From a checkpoint of a small transformer trained on Wikipedia.
Architecture: LayerNorm before each block, biases.
Training: a variant of Adam for these matrices, 688M tokens, 5250 steps.
MLP neurons of a small language model. Each row is named by its layer, matrix (down: output weights) and neuron, and shows model dimensions 208-399. Each number is 128 + 24 x the weight over its row's rms, rounded and kept within 0 to 255. Numbers have three digits each.
After each neuron's rows, "raises" lists the tokens whose logits its output raises most directly, leaving later layers aside.

L3.down73:095095158133104073128104118143088115116143157087123113113155111170114161151145125169119138124107174130148132120154123069113123119154154129108109121127128120110156132151136117124151127152101138073156157113116126112123164123092119144117137121125090132146121142137133110134117069126110116136107123118099142155061138135106147108124129115123143096112175132151147113144142130132143131127166143135161101156084116158139131151115108082160143147106133130130150142144142156085098161092148116098160132137146143125117161119141134121131153101146168116119135161123098146110112074104137121098
raises: " von", " Austria", "ried", "ä", " Bundes"

L7.down673:129162089143109121168115131141120143148110145110076130126102095075112135148100092111089132148102102107138094159125090129125111091174115131140131094169131088098157103131130153144161084158173101132082148197137103128148131109126144145102159115132146130122091151103104124135106157151146125161159115137074148165105125144129147161093131111170103162136124114110125090100154113132118151088154170148138116126118124142113123125134127117147140111138119112161099119139131112114132120120125093112135157122133084125147147118147212127102126145174135161095124138137100131109112126164133158143
raises: "ments", "ment", "son", "qu", "hed"

L7.down1966:092129106152159106081093130126129065165160143148131125145101114124131106138106116145160134115114137125135115129160099141116151084119130164097111122207119104116139144152162195144106091146133097190149113159169135090097116106147115156110130114104135138118098108138151091150130119132143066144117124103154104126109090117109098094104145131115135115158073113162138133142098106129081106090164137107113143115108172123128112108153128080123182112170141128110120159115137066117143128103145142165151115133079163140116141099140089111150129181152131123132188136139110134134129130145105145139
raises: "ered", "yl", "aly", "ony", "ism"

L7.down1469:178086157184114124108097093118109116136184104102080138142123110096113138112141146133090153067101098088133104120108110170139146104153099151169134162143195115129122106092182147165153124118116108114124125159142142102116114118110154106097118168123123113131098105165095141150126158163143121105112151173106165175103130134118117119168094104146105131149099113095131152141094129168145142115075080132151156136131060101161113147173109180103136165116154129145102153128090103121143157122105087152163119093136124062107157143140179138117136120120118112138130092119119141159141129112127159142
raises: "ings", "ments", "hest", "age", "ctoral"

L7.down1711:064167150139142088074145145131136153118167120163131145103106147147138108097101150112156121152102142110127122141160141119135146143126106163136141126142165136139152087130164132111138129139110149143129108119103148104123142090134097122104093141157129140162099165107119133098114158143134086138149158135141125148139160141188173117122158121093082101172173152155135126117148186117121134122111111123158087149154148102136093101179121128114154124101167146130128117137168133057109113119134130136125102158099158150136136107136140092122164129103101155134114099126118109131179118120107052128
raises: "in", "en", "ob", "r", "ir"

L7.down1064:130105135105140128143105102140115148160136125169076119148109119140117160131140112073090163115125116135112104084086113116140158123164124129132111130142137113118162116153152169153122171122112124148141137074105151168143128162148144102090170162131108079143143177121088155080088155120146121130129145169123146115114133171120116098096065119114111073158157138131126137156127149134094177074151129135097116157126103114134147143162121125087127141124119119151127127123151098072149102128144107118117137073081146120127145109113113126136187080131107153166126124107136093137163147162111122150
raises: "ique", "edia", "ico", "ae", "es"

L7.down1631:141145134135108108143089118134127127159106164163086121078144126133131151098161149124134125131131112151134133119142089122129124134047075185125114099097161157120126112096119140135147159126113122093115168146137144128176154120125124163180141163136111133158117130172143122118103165152096155156107149126086130082120149114082098126129108139092139115089110104128113140119155131162108200113127124140140138130142155157121113104124173111137106150131114110135099134131111095111161109104113115170166117082148133124134179122113123087134124113112153095132122108135108135121118141131148110108
raises: "ists", "ids", "ins", "otes", "ates"

L7.down922:166116164135097106123142137155121090156116139113102134129171186126137116135141112138176146165120123116099136129168154099158136112099145127125135106135165041095117148118151116104098104122113068140143103112140127136131154113131106172110100105098129144113136123145122127115091143095149153107162137113125137127134160132119128167157129104102112115111098125154106157117123163123123124137105129148105094129138094116128154134134125146149167159151150093167072118124147155088114095155151144102115141175178094176149165094174133118166111109071101179091119113138128170107116138119132150159
raises: "able", "ment", "ably", "ments", "ful"